{
  "num_hidden_layers": 12,
  "head_dim": 64,
  "norm": "rmsnorm",
  "init_std_o": 0.0,
  "optimizer": "muon_variant",
  "beta1": 0.93,
  "max_steps": 4725
}
MLP neurons of a small language model. Each row is named by its layer, matrix (up: input weights; down: output weights) and neuron, and shows model dimensions 32-127. Each number is 128 + 24 x the weight over its row's rms, rounded and kept within 0 to 255.
After each neuron's rows, "fires on" lists the tokens most often at its 100 highest values on Wikipedia text that the model never trained on.

L8.up671 [123 169 128 153 157 167 106 134 134 120 129 160 150 144 133 113 136 121  98 196 101 125 122  96 115 123 112  68 128 142 113 128 184 100 131 131 159  64 121 144 114 155 165 102 146 143 159 131 147 115  70 135 117 159  88 134 129 162  99 105  94 141 110 154  82 111 120 107 128 182  99 137 139 153 122 129  89 157 107 143 171  93 116 109 137 152 145 118 125 139 115 126 106 108 105 121]
L8.down671 [123 111 129 132 129 141  96 142 125 132 155 119 120 119 149 110 122  52 122 124 130 107 145 165 119 175 126 126 130 123 141 169 127 107 100 131 129 104 138 134 114 124 156  94 120 149 155  74 148  98 103 143 106 115 140  66 106 149 146  90 112 122 137 134 113 112 146 130 152 135 138 103 139 152 127 111 143 128  94 135 134 136  92 123 121 141 133 163 139 128 117 129 104 179 160 132]
fires on: " |", "|", " 2:"

L8.up2207 [127 136 132 158 149 150 117 160  93 142  96 121 142 142 166 143  83 155 146 108  99 103 120 163 156 153 101 141 167 111 133 119 149 121 109 125 156 116  97 109 106 109 128 122 141 128 140 111 152 163  94 128 108 123 102 126 152 119 120 116 170 100 127 136 127 127  79 132 149 113 168 115 110 129 119 163 101 112 151 125 102 149 111 131 126 160 130 135 177 132 113 144 117 106 127  79]
L8.down2207 [125 158 121  81 160 123 149 149 158 116 127 141 123 164 133 110 128 169 135 133  85 127 107 117 138 117  66 149 128 147 153 164 116  87 149 123 117 186 153 148 155 125 143 210 127 107 137 124 113 122 117 114 114 114 176 134 134 194  97 175 101 126 149 132 113 106  97 124  97 136 128 130 118 161 131  99 103 103 137  91 142 148 152 101 108  88 126 136 109 103 119 140  92 151 137 149]
fires on: " He", " he", " She", " she", " |"

L7.up1225 [182 117 143 107 133  88 118 118 106 162 111 145 136 142 106 145 124 121 110 149 122 152 140 136  87 164 127  92 128 118 102 128 146 126 128 160 143 155 147 115 131 167 116 120 146 144 123 128 167 113 117 159 106 121 145 112 113 116 172 127 125 120 125 154 141 112 106 125 166 186 123 108 136 158  96 109 142 127 100 195 144  81 152 116 108 135 111 133  66  97 161 135 150 131 125 120]
L7.down1225 [132 121 127  85 141 110 169 114 149 163 119 134 118 139 178 144 139 138 144 123 171 129 128 124 141 120 150 132 134  98  98 156 177 110 162 120 163 102 116 138 148 131 139  98 141 147 129 141 159 141 121 147 112 126 110 149 144 147 118 118 127 134 115 152 142 106 136  97 161 148 155 147 122 112 112 105 123 138 115 150 158 137 105 161 140 124 108 108 155 107 130 158 119 147 123  89]
fires on: " a", " (C", "P", " \"C", " (P", " \"P"

L7.up11 [112 142  99 111 132 166  93 174 120 153 172  83  97 151 148 101  60 133 121 144 100 120 163 105 113 133 124 158  93 122 107 109 124 115 139 127 114 145 146 153 123 105 131  93 146 119 170  74 158 125 108 106  99 103 134 152 127  96 142 120 132 164 136 102 137 107  60 137 143 153 107 120  95 161 145 137  72 130 159 128 135 115 166 136 166 125 143 127 142  98 167 127 152 128 128 164]
L7.down11 [142 117 146  98 130 115 120 180 128 147 169  92 154 179 102 148 127 149 136 138 139 145 113 120 115 139 129 125 147 154 149  75 152 130 153 142 150 144 130 154 126 143  96 124 142 146 114 119 121 135 116 168 111 107 158 168 117 175 120 151 136 116 181 133 160  61  84 138 125 122 143 154  70 131 123 119 125 108 116  74 131 129 112  91 149 160 121 109 121 100 169 148 139 134 156 127]
fires on: " |", " /", " Er"

L7.up1736 [140 122 141 131  96 125 126 154 167 115 116 126 106 112  91 117 130 134 137 173 116 143 140 116 107 151  66 144 116 140 138 125 111 151 106 165 126 142 109 131 139 125  78  90 158 129 131 131 140 124 100 122 158  88 151  85 154 124 174 175 168 144 130 106 135 108  81 103 115 133  98 180 139 169 157 163 164 146  89 143 139 127 127 117 131 121 123 114 116  92 134 166  54 111  83 134]
L7.down1736 [127  91 101 153 128 121 126 115 108  98 142 127 117 135 114 157 118 140 127 129 151 146 132 117 153 109  93 122 115 136 117 131  97 122 134 112 129 147 153 141  94  89 110 107 113 114 124 159 141 119 159 144 127  95 130  98 130 114 193 163  99 124 155 154 152 147 108 148 120 123  94 136 132 132 149  96 135 134 106 158 122 135 190 142 137 152 102 116  99 124 147 143 136 144 109 153]
fires on: " |", " and", " were", " every"

L7.up1251 [133 140 109 115 128 157 180 124 164 133 119 134  91 132 134  96 125  93 149 113  82 103 149 115 158  84 157 116 107 124 150 113 126 113 103 140 116 142 137  90 145 137 137  65 114 108 126 135  57 133 142 136 140  98 151 128 148 112 115 159 124 148 130 145 129 101 141 152  89 128 125 144 142 143 103 135 164 111 123 109 145 152 123 143 140 131 127  96 127 153 104 108 132 131 146  98]
L7.down1251 [132 119  94 105 126 124 148 113 119 127 150 139 159 103  93 107 131 102 115 122 132 126 152 199 169 172 174  82 138 115 111 115  94  89 119 134 115 162 132 128 133 146 124 102 113 163  83 124 131  83 137  62 112 105 121 149 119 135  82 139 119 143 115 106 126 123 154 133 103 179 156 157 120 166 142 121 134  86 113 138 135 135 101 102 132 124 125 131 108 135 143 142 149 133 146 140]
fires on: " in", " late", " of", " |", " published"

L8.up500 [182 131 142 133 146 158 165 143 151  99 155 145 108 136  41 115 144 172  89 122 103 131 130 141 119 145 151 106 129 121 121 147 113 143 155 147 132 148  87  82 114 163 113  75 111 132 118 133 120 131 115 118 112  89 115 128 153 105 151 145 106 175 149 118 132 136  73  78  98 178 142 127 138 130 144 115 120 135 138 162 154 136 140 117 121 118 128 119 115 113  98 162 103 132 102 140]
L8.down500 [161  98 153 113 149 169 158 129 134 130 115  89  99 106 139 102  99 136 171 115 120 174 116 129 109 174 131 145 185 107 164 136 142 135 138 150  92 117 124 119 129 107 168 115  95 113 112 189 111 107 145  73 135  88 150 190 153 122 146 153 113 176 102 165 137 110  92 131 123 165 138 102 162  76 139 126  89 135  88 123 136 124 167 110 100 128 125 170 136 128 125 172 123 160 104 105]
fires on: " |"

L7.up1880 [156 113 130 118 151 132 139 165 130  66 165 119 134 130 106 122 137 118 126  99 135 139  74  94 139 111 114 119 154 127 119 127 140 141 149  89 129 104 139 111 127 158  94 111 130  91 128 128 124 144 135 118  87 120 125 148 125  97 155 165 137 129 116 114 141 161 138 125 163 108 146 133 128 125 135 141 137 115 118 142 203 105 158 120  69 132 108  84  87 123 124  84 123 106 118  81]
L7.down1880 [134 138 126 119 109 107 132  96 108 122 152 152 153 125  96 126 138 143 168 130 151 135 153 137 139  90 118  89 144 127 133 115 146 143 102 123 157 137 128 118 122 134 108 152 125 125 105 146 129 147 133 157 117 144 174 170 148  74 158 155 134 151 128  97 101 153 159 125 129 139 131 168 105 135 111 103 137 130 110 134 101 109 103 149 105 131 131 152 122 151 161 145 126  93 175 121]
fires on: "er", "ers", " 2", " Award", " 3", "e"

L7.up2211 [157  93 122 134  98 134 128 131 169 155 138 140 116 152 158 105 149 100 117 127 131 199 157 107 112  97 127 115 138 156 129 114 145 145 108 130 141 112 111 133 129 117 139 138 146 122 100 141 107  81 128 144 158 137 101 147 136 109 174 144 144 129 152 128 107 144 119 110 131 167 103 125 150 126 129 140 114 140 113 137 146  82 133 139 147 107 140  88 110 136 105 138 149 111  82 128]
L7.down2211 [131 156 158 108 121 160 160 114 151 136 128 114 175  82 107 127  83 123 127 126 195 103 146 130 108 166 114 151 113 135 152 188 144 123 114 125 159 131 142 135  98  98 179 124  90 142 125 139 120 137 136 170 147  95 144 109 148 141 116 145 114  88 173  97 132 110 129 134 136 126 108 175 125  97 157 141 107 132  79  89 124 123 130 123 142 128 174 151 112 161  99 131 110 169 126 104]
fires on: " |", " L", " a", " the"

L7.up1971 [ 95 129 134 154 150 105 126 168 117 101 114 111 150 166 132 141  89 117 136  99 132 127 109 118 129 115 110 128 114 151 129 191 117 139 125 135 139 150 122 122 179 108 108 132 116  87 123 118 106 141 173 108 109  91 139  99 110 173  67 145 136 128  84  94 132 145 101 143 102 151 126 123 160 122 139 142 179 142 175 105 132 150 165 135 140  99 144 118 131 155 133 144 103 113 104 136]
L7.down1971 [160 127  90 154 131 105 122 120 122 117 112 159 170 141 119 111 109  59 142 148 165 137 136 137 116 148 114 145  86 120 120  59  98 129 135 156 140  94 144  78 112  97 118 143 157 144 135 146  95 129 110 122 146 149  93  92 133 141 139  95  91 102 129 114 131 155 133 167 159 181  86  98 145 125  99 163 115 130 135 122  90 100 126 133  79 137 159 134 135 139 121 163  89 127 133 145]
fires on: " |", " a", " the", " The", " more"

L8.up2138 [119 141 145 149 161 144  97 200 175 155  90 112 153 144 169 109 129 144 113 127 129  82 111 137 125  99 157 136 123 115 141 107 139 121 106  97 162 111 112 110 157 132 154 118 136  68 150 125 147 100 122  91 139 109 111 127 104 143 125 111 134 122 150 172 136 173 129 137 103 150 110 110  91 157 123 101 147 134 101 122 198 160 163  73 175 114 110 104 115 122 157 139 134 140 124  83]
L8.down2138 [136 137 136 115  70  54  82 143 148 149 145 139 152  96 149 167 134  97 134 155 136 156 127 119 141 160 156 114  99  99 129  89  75 102 133 152  66 105 164 131 111 105 178 125 133 166 112 104 126 138 151  92 153 103 168 115 111 164 122 139  98 122 167 109 121 106 121 119 130 124 134 119 100 137 116 131 157 104 127 119 146 141  92 124 138 121 130 120 139 101 135 139 110 115 130 149]
fires on: " the", " Prix", " The", ".\"", "\"."

L7.up767 [139 131 106 142 100 131 172 113 134 158 131  96 129 172 173 157 125 145  89 148 131 149 148 127 126 125 117 135 118 120 106 118 126 125 111 134 104 165 166 149  90 207 126 139 101 121 150 143  93 119 117  96 141  91 128 122 134  82 118 143 121  99 174 131 153 162 149 156 133 119 111 142 138 142 127 104 134 161  96  84  83 125 155  96 164 183 124 119 122 126 130 120  84 155  96 117]
L7.down767 [168 131  90 125 120 130 144 124 145 109 164 125 108 122 157 157 102 126 124  96 160 100 134 160 147 120 115  92 120 161 134  93 147 161 107 142 135 157 146 137 159 151 115 142 127 160 138  97  92 140 186 147 188  93 152 141 117 123  89 128 116 146 129 133 140 165 132 153 114 107 123 163 110 134  92  80 122 113 139 115 136 140 125 136 145 113 130 144 122 118  83 122 148 162  94 188]
fires on: " |", " of", " by", " By", " as", "|"

L7.up2209 [131 122 131 136 165 148 137 124 143 124 110 131 156 127  92 126  98 124 115  93  90 110  93 155 109 133  69 149 124 142 131 140 112 169 121 125 108 136  98 127 113 145 131  84  95 106 116 165 140  66 122 119 156 113 142 104 146 120 146 139 136 189 123 146 114 113  79 114 115 127 104 128 118 131  74 122 116 150  90 115 167 143 151 113 153 133 139 144 122 154 143 134 106 161 130 128]
L7.down2209 [134 107 131 141 141 138  87  84 106 138 135 147 147 150 125  74  86 120 159 150 151 146 116  89 115 148  76 137 137 137 137 156  94 132 143 115 107 110 100  77  94 112 104 106 101 136 139 165 116  85 108 157 152 161 101 129 159 144 146 136 135 107  95 123 100 132 140 121 154 121  69 172 146 106 143 105 106 109 112 132  95 130 147 147 131 132 110 116 126 129 109 163 126 152 119 165]
fires on: " |", " were"

L8.up2199 [143 144 173 129 128 160 160 100 149 121 183 101 111 139 157 114 111 138 138 127 111 164 144  90 101 135 166 140 125 116 167 143 156 123 115 109 143 143 142 127 147 151 128 113  82  90 119 138 117 177 134 143 143 170 147 137 132 118 151 110 138 138 139 151 146 142 131 139 100 162 191  97 122 141 142 147 139 122 115 107 146 160 130 101 121 127 121 134 156 116 150  96 174 145 108 130]
L8.down2199 [123 126 116 158 114 101 139  86 117 146 171 169 130 126 105 121 133 130 121 120 146 160 164 142 129 128 136 126 152 123 103 126 172 142 117 176 104 107 107 128 154  79 147 122 131 110  63 141 119 104 132 126 149 168 138 139  92 150 138 148 120 121 125 141 139 143 136  82  98 158 145 112 154  88 112  94 163 143 124  81 115 132 106 164 128 137 123 121 136 152 144 147 114 166 144 142]
fires on: " |", " of", " as"

L8.up1756 [127 111 151 168 128 136 156 115 146  65 120 115 123 136 136 118 178 120 123 117 130  95 131 112 123 141 100  92 144 119 148 154  86 107 131 125 104 179 100 116 137 152 112 126 153 160 134 174 114 127 134  80 139  70 141  78 131 127  97 117  91 167 144 143 141 141 100 156  91  88  84 175 167  97 124  82 102 122 152 153 115 110 129 130 127 102 146  90 184 114  74 123 119 128 132 141]
L8.down1756 [127 120 122 128 132 131 176 104  93 139 119 108 121 130 155  90  84 118 152 124 135 109 140  89 134 104 120 122 117 140 144 138  92 114  79 127  95 166  72  98 117 155 124 123 138 188 121 148 141 116 128  82 149 103 125 100 133 110 140 171 138 136 104 133 131 116 145 139 142 151 134 137 131 181 124 118 126 166 111 147 111 147 147 140 176 134 131 123 144 124 113 154 121 174 135 102]
fires on: " |", ";", "f.", " office", "us,", "|"

L8.up2128 [155 161 141 124 129 126 143  79 157  78 134 142  92 156 134 106 110 144 158  94 149 112 142 136 114 101  75 114 159 120 142 112 114 126 154  96 161 130  85 107  69 174 130 134 119 143 148 114 116 137 128 135 124 144 115 162 113 161 133 102 159  80 142 137 137 146 115 108 134 116 134 166 132 134 120 141 119 179 123 105 189  99 153 113 138 134 159 107 109 104 150 146  92 151 165 119]
L8.down2128 [ 83 144 129 144 114 165 125 149 113 151 114 153 150 102 106 133 111 118 123 171 123 172 103  93 121 106 102 112  93 158 188 168  78 139 116  87 172 125 173 126 156 111 113 119  92 103 156 135 135 102 110 160 118 142 130 125 122 126 119 121 152 131 113 163 119 118  92 146 132 118 108 131 109 137 155 125 120 118 142 149 124 219 146 119 180 119 140  94 104 133 154 142 134 148 150 174]
fires on: " |", " was", ":"

L7.up654 [122 114 174 141 129 108 127 133 130 164 106 112 150 150 171 113 128 104 131 145  83 163 141 115  99 142 100 147 120 122  98 156 165 147 159 164 102 143  92 158 173 143 102 154 128 146  88 100 127 103  80 149 126 143 133 120 132 127  93 153 107 102 104 105 104 120 127  91 144 181 101 120 107 141 125 105 131 103  89 122 143  69  76 141 113 134  96 140 160  92 167 109 120  97  97 154]
L7.down654 [139 148 157 151 127 128 103 117 116 140 136 130 119 100  97 128 109 100  88 113 125  91 168 124 135 145  65 127 137 137 153 130 189 114  89 208 136 108 122  77 149 104 132 149 105 129 149 111 127 102 122 123 154 116 153 163 141 148 146 118 132 132 147 120 154 107 175 180 130 124 141 138 125 133 118 105  93  85 147 129 163 152 123  65 153 116 136 115 100 144 132 118 138 134  97 103]
fires on: " of", " by", " at", " the", " |", "|"

L8.up209 [130 125 161 155 154 138 122  95 113 110 121 124 171 103 162 131 136 123  88 120 129 157 192 121 134 161 150 116  86 118 142 148 115 111 148 133 127 156 104 183 125 138 119  98 143 153 116 135 124 119 129 112 105 127 134 158 148 116 138 134 105  90 144 124 104 154 125 123  83 143 133  37 136 120 149  89 138 149 133 116 157 117 130 156 139 102 112 169 175 139 133 111 112 110 120 107]
L8.down209 [ 96 160 106 152  88 130 121 154 130 165 140 121 132 160 146 158 128 115  83 117 141 128 124 127 107 109  71 130 129 125 108 153  92 125 100 122 129 141 159 142 155 120 153 109  93 182 115 145 107 149 133 114 138 138 143 104 138 145 125 105 144 129 123 140 103 112 176 129 171 152 155 147 133 119  96 136 148 136 137 110 126 144 159 114 114 162 108 143 110 102 111  74 138 122 132 119]
fires on: " |", "-", "|", ",", ":"

L8.up1023 [108 165 165 155 145 130 111 156 102 161 146 111 107  81 116  87  99  90 136 138 102 165 106 130  90 182 105  96  96  93 135 128 108 146 109 152  95 175 101 130 113 142 122 110 115 144 128 100  92 125  94  76 167 101 128 112 163 153 140 113 114 160 145 161 112 146 181 108 108  94 154 162 133 142 132 163 159 118 132 123 107 137 146 122 161 134 185  87 129 132 144 121 131 115 107 120]
L8.down1023 [ 78 113 127 116 192 123 155 148  88  98 101 117 100 106 104 125 130 106 134 157 116 190 168  78 148 143 173 147 137 168 139 143 172 132 136 127 109 150  83 109 131 155 131 137 116 139 129 136 138 131 114 139 212 127  89 126 175 150 115  60 138 156  78 129 148 133 105 129 140 129 126 143  89 127 144 113 132 114 156 118 149 132 152  96 151 135 138 148 152 182 114 114 166 149 154 115]
fires on: " |", " the", " of", " The"

L8.up276 [131 138 131 108 154 115 135 142 147 151 135 118 129 118  93 110 118 117 102 132 167 135 148 129 159 105 185 162 103 110 126 144 137 127 144 144 120 139  93 139 102 139 130 158 108 109  82 164 155 157  90 155 134 109 170 132 116 132 155 112 129  88  74 157 125 107 136 167 111 159 119 137 124 166  95 129 171 161 108 112 137 105 146  86 120 120 166 112 120 157 145 149 174 160 165 158]
L8.down276 [113 130  87 143 107 172 162  92 164 120 167 125 128 130 112 165 112 140  80 180 182 120 160 128 131 110 126 117 105 119 124 115 142 128 134 129 141 131 112 130 148 128 125 114 116 108 117 148 143 157  42 141 120 161 130 144 155 147 123 128 121 121 140 168 124 145 131 135 136 125  87 155 136 112  91 130 112 109 114 150 125 156 153 120 107 114 101  88 170 107  83 140 181 118 142 112]
fires on: " (c", " (C", " \"C", "C", " C", " \"c"

L8.up1824 [ 99 132 116 150 107 163 169  86 124 145 149  88 120 109 167  92 116 150  94  95 124 108  97 139 132 122 127  97 121 122 102 131 138 116 126 169 111 100  99 161 162 105 152 152 123 183 180 147 119  77 133  91 135 118 113 121 101 188 106  88 110 129 110 139 100 105 112 139 134 101 134 113 124  95 135  87 127 113 146 112 107 143 111 123 132 135 167 123 177  91  94  87 111 142  96 151]
L8.down1824 [101 110 116 132 158 121 117 180 121  97 112 119 123 103 127 170 146 161 128 140  95  75 142 141 135  95 116 144 143  90 104 129 119 120 175 128 148 134 134 154 138 141 116 130 155 143 156 151  85 157 164 124 128 129 159 122 107 118 159 134 154 147 120 116  79 137 129 126 153 146 137 111  85 163 123 125 118 118 150 148 163  97 162 130 143 121 160 129 153 104 142 116 147 131 166 155]
fires on: " |", " lack", " and"

L8.up1935 [146 170 142  77 161 111 149 119  99 128 174 161 149 151 124 117 124 123 140  93 113 174 169 163  87  98  98 132 122 143 118 154 158 152  98 164 169 136 100 169 126 130 128 117 155 153 142 179 131 147 103 149 141 132  87 108 100 105 144 181 145  77 123 120 100  95 115 135 151 150 132 105 139 120 111 109 124 126 115 109 120 107 103 118 112 113 126 113 163 118  83 127  98 152 144 133]
L8.down1935 [136 126 151 147 128 122 154  91 142 127 117 109 118 153 130  99 140  96 133  72 104  81 125 100 104 159  82 148  99 111 151 101 116 120 134 142  97 110 152  83 116 125 140 115  85 118 158 115 119 170 113 124 125 124 138 134 132 152 163 144 123 104  96 173 126 140 101 119  93 134 148 160  99 167 123 132  89 111 126 157  94 147 126 161 128 132 137  84 100 142 134 124 143 168 178 131]
fires on: " |", " to", " of", " between", " on", " around"

L7.up809 [149 139 128 117 114 150 101 133 130 108 100 170 171 127 112  67  71 159 122 108 152 125 109 125 163 159 110 141 151  98 156 165 135 150 109 124 158 123 148 115 135 111  96 135  95 165 134 146 146 156 134  80 151 104 170 111 128 130 165 116 149 130 127 113 130 127  81 143 147 121 104 158 143 132 146 110 125 158 117 151 112 119  87 145 100 148  91  80 131  91 126 169 111 154 106 150]
L7.down809 [139 103 106 125 157 111 148 142 155 157 127 128 111 147 127  90  98 145 166 149 139 101 136 102 127 118  90 133 151 110 168 130 130  92 150  96 164 162 159 119  95 102 104 140 137 175 108 107 161 131 140 129 151 127 124  93 141  85 141 104 138 134 123  97 144 109 122 134 144 112 129 131 112 131 101 108 118 112 117 127 130 123 143 133 122  89  83  49 170 102 122 125 134 134 119 152]
fires on: " |", " of", " were"

L7.up1130 [109 100 130 115 116 132 134  87 131 136 125  73 116 154  99 142 128 173 116 123 112 139  94 131 103 141 141  70 126 144 108 123 108 164 124 193 164 116 144 148 114 102 149 181 164 115 111 127 151 144 144 114 153 139  81  89 124 164  99 117 116 159 105 127 110 139 103 163 106 126 140  69 147 108 140 170 127 166  83 110 156  77 152 143 147 100 125  98  99 133 125 123 119  98 138 109]
L7.down1130 [108 116 110 133  98 149 121 119 143 128 149 170 108 125 131 117 145 173 134 115 107 124 114 114 140 145 212 134 149 143 102 100 140 121 121 137 126 165 140 145  51 167 135 110 175  87 167 136  97 152 135 106 146 159 156 141 100 115 150 136 148 116 146 123 153 134 125 138 142 186 135 106 142 117 120 116 137 120 116  94 168 167 124 126 149 155 138 120 127 142 164 181 154 125 155 145]
fires on: " \"", " May", " is", " February", " Karen"

L8.up146 [ 96 101 134 122 144 139 141  82 125 152 172  82 124 145 131 136  94 123  99  83 114 137 122  97 116 136 125  90 113 140 147 154 135 167 126 109 117 119 115 128 180 130 116 145 158 132 143 118  95 104  72 104 134 100 160 169 166 145 138 101  98 127 119 130 105 162  98 136 104 146 121 124 156 121 117 124 135 118 133 115 124 138 133  88 118 115 123 108 157 111 132 133 160 154 130 155]
L8.down146 [ 98 125 101 127 150 134 113  79 142 118 140 144 140 135 114 119 134 176 145 124 120 155 110  98 110 108 127  86 136  89 125 124 174 152 150  81 159 135  99 122 169 127 127 144 173 147 144  74 142 118 142 122 174 129 132 180 153 118 111 108 132 120 113 113 117 129 121  94 134 152 101 105 131 103 131 170 119 162  97 161 101 155 137 116 111 103 130 146 154 170 153 107 115 115 159 138]
fires on: " |", "h"

L8.up2232 [102 157 104  94 135 152 100 119 216 118 113 118 142 163 121 138 129 170 126  80 173 123 103 126 129 148 135 140 136 128 137  91 117 126 122 174 120  87 137 124 119  91 121 148 121 124 128 161 115 116 115 116 153 117 158 135  86 119 145 122 144 126 143 142  99 111 137 104 102  94 105 149 145 142  90  70 164 147 123  92 175 104 119 167  52 143 106 109  63 114 105 146 152 109 122 164]
L8.down2232 [113 152 154 145 129 118 140 103 137 145 130 117 154 149 107 101 162 137 108 123 143 109 118  76 148 127 131 107  80 153 166 123 137 127  99 100 151 139 149 153  99 103 116 100 149 113 118 150 132 129 141 156 129 160 130 144 135 135 150 201 101 101 142 137 116 127 129 127  89 124 123 125 144 126 162 154 169 120 113 114  87 114 133 148 163 135 105 113 139 114 144 143 133 136 122 143]
fires on: " |", " who"

L7.up1627 [154 148 153 111 165  94 124 116 151  98 141 134 114 125 148 139 136  99 106 138 123 144 122 109 109 143 120 118 140  73 179 147 118 145 152  89 179 159 125 152 121 121 142 145 163 129 157 140  81 106  97 112 130 158 150 104 138 143 175 135 132 111 125 105 106 149 123 111 178 111 125 150 114 143 153 156 148 161 138  80 156 117 115 134 138 124 122 158 114 141 105 134 167 132  90 141]
L7.down1627 [136 117 135 143 220 112 167 125 167 120 112 128  98 126 192 119 107 145 168 134 145 106 155 113 124 120 129 165 140 115 159 129  96 109 129  63 127 150 103 124 110 115 115 151 133 125 111 107 155 148 133  84 136 136 152 136 116 144 136 170  92 115 123 109  81 161  94  98 111 141 182 157 138 102 125 149  96 121 174 137 128 127 146 142 146 128 135 183 131 128 108 137 110 138  81 108]
fires on: "R", "\n", "H", " \"H", "-H", "l"

L8.up1929 [124 103 107 124 148 163 141 136 144 115 115 140 127 139 126 136 115 151 144 161  96 139 149 156 128 124 110 153 113 145  94 172 108 138 189 109 105 147 106 127 132 116 149 129 119 114  97 139 135 144  89 126 133 125 123 125 120 140 131 143 140 139 137  95 100 138 124  86 151 145 122 110 105 128 139 116 133  93 154 142 134  62 158 153 146 118  86 131 101 127 107 128 148 119 108 122]
L8.down1929 [110  99 145 160 130 143 158 128 176 166 140 120 110 115 108 137 122  93  99  60 146 152 118 110 146 124 108 148  71 105 106 153 110  94 170 109 116 129  80 114 133 122 125 118 133 161 133 153  87 165 123 132 118 125 115 128  95 125 133 141 113 142 176 134 124 137 152 118 123 154 114 110 126 130 160 116 135  80 103 125  70 151 107 123 119 111 146 115 117 139 153 103 148  82 117 115]
fires on: " |", " r", " season", " bo"

L7.up716 [ 96 155 109  82 145 116 153  87 166  86 132  86 156 148 112  99 124 112 106 137 110  92 156 113 110 139 180 162  95 165  62 130 128 135 133 124 117 131 103 141 126 131  83 143 124  97 122 152  54 171  98 121 133  89 106 118 120 173 114 116 120  96 167 136 104 157 122 129 137 125 133 125 136  98 159 142 150 123 175 149  98 109 138 139  83  91 158 131 145 153 132 133 138 145  86 155]
L7.down716 [111 114 111  96 160 128 137 123 121  95 116  99 124 144 105  53 151 152 111 187 111 131 152 133  99  95 140 110 173 120 112  96 146 115 116 118 150 106 135  82  91 115 123 135 160 120 120 128 140 143 113 140 142 144  97 147 135 130 146 121 117 137  82  98 121 161 125 137  70 156 105 116 119 100 167 142 126 148 136 156 121 120 169 109 101 128 113 115 113 114 144 133 128 172  76 103]
fires on: " |", "-", " a", " any"

L8.up557 [141 107  97 129 120 134 103 149 155  83 130 142 123 138  92 131 106 115 125 122 145 111 106 123 124  93 107 122 118 100  97  99 150 125 166 163 138 131 115 100 140 138 119  89  80 111 109 135 110 152 129 108 153 121 142 144 139 147 103 130 181 127 138 122 188 137  95 114 106 114 108 111 114 138  80 155 135 158 130 147 100 112 138 145 115 135 113 109 113 127 164 164 153 141 105 137]
L8.down557 [147 134 132 142 109 172 177 131 113 159 143 114 154 112 101 160 125 156 111 132 145 146 172 110 169 121 138 146  91 134 138 149 124 144 150 132 147 103 133  67 147 146 127 136  81 151 141 160 112 144  95 154 153 115 145 148 121 120 144 190 134 134 164  93 116 104 145 173 149 114 108 110 115 155 133 144 112 156 126  95 127 170 149 119 104 147 108  71 107 113 161  69  91 157 160 178]
fires on: " |", " as"

L8.up457 [119 113 102 106  86 153 145 138 179  72 110 142 139 151 110 150 119 139 112 121 141 130 131 105  91  93 127 105 169 126 118 128 138 112 112 142 118 164 152  58 132 150 109 122 126 155 139 136 113 123  83 122 102 108  99 126 105 139 185 144  89 139 154 144 118 110  81 120 105 148 147 125 112 118 150 158 110 144 148 140 121 161 183 146 157 122 132 129 148 110 152 121 118 152 100  69]
L8.down457 [172 123 121 149 148 158  65 127 139 113 141 125  94 119 123 112 152 109 116 139 141 159 101 134 151 163 121 104 160 111 129 101 115 129 130 101 129 143 161 136 116 133 149 118 139 116 181 129 113 149  87 104 183 117 144 123 119 143 120 137 125 119  96 129 117 143 147  69 117 173 121 147 110 147 134 169 137 137 123 126 181 125 162 154  89 129 160  72 115 126  55 151 122 180 143  62]
fires on: " |", " L", " Gold", " W"

L8.up447 [ 91 107 104 137 106 144 152 105 121 124 159 128 152 119 169 115 116 140 133 108 114 104 150 168 111 149 125 158 122 115 154 115 108 148 164 145 137 116 201 161 110 100 130 109  93 110 150 184 125  98 112 133  87 143 104 106 156 151 176  81 154 102  75 134 111 170 120 154 133 116  95 123 126 125 153 118 124 126 148  86 132 113 109 116 149 145  98 110 140 163 173 119 120 185  81 115]
L8.down447 [108  86 126 122 135 161 170 131 156  83 179 162 124 126 110 107 143 136 167 153 101 118 107 199 100 109 131 128 118 153 133  67  96 137 141 133 130 171 131 133 150 103 125 114 132 140 112 136 149 105 124 125 135 136 136 124 168 128 128  99 125 134 100 143 113 160  95 119 161 131 174 132 138 140 148 139  91  96 157  92  96 133 141 112 106  98 144 165 127 136 118  99 123 161  99 103]
fires on: "H", " \"H", "-H", " (H", "-h", "sh"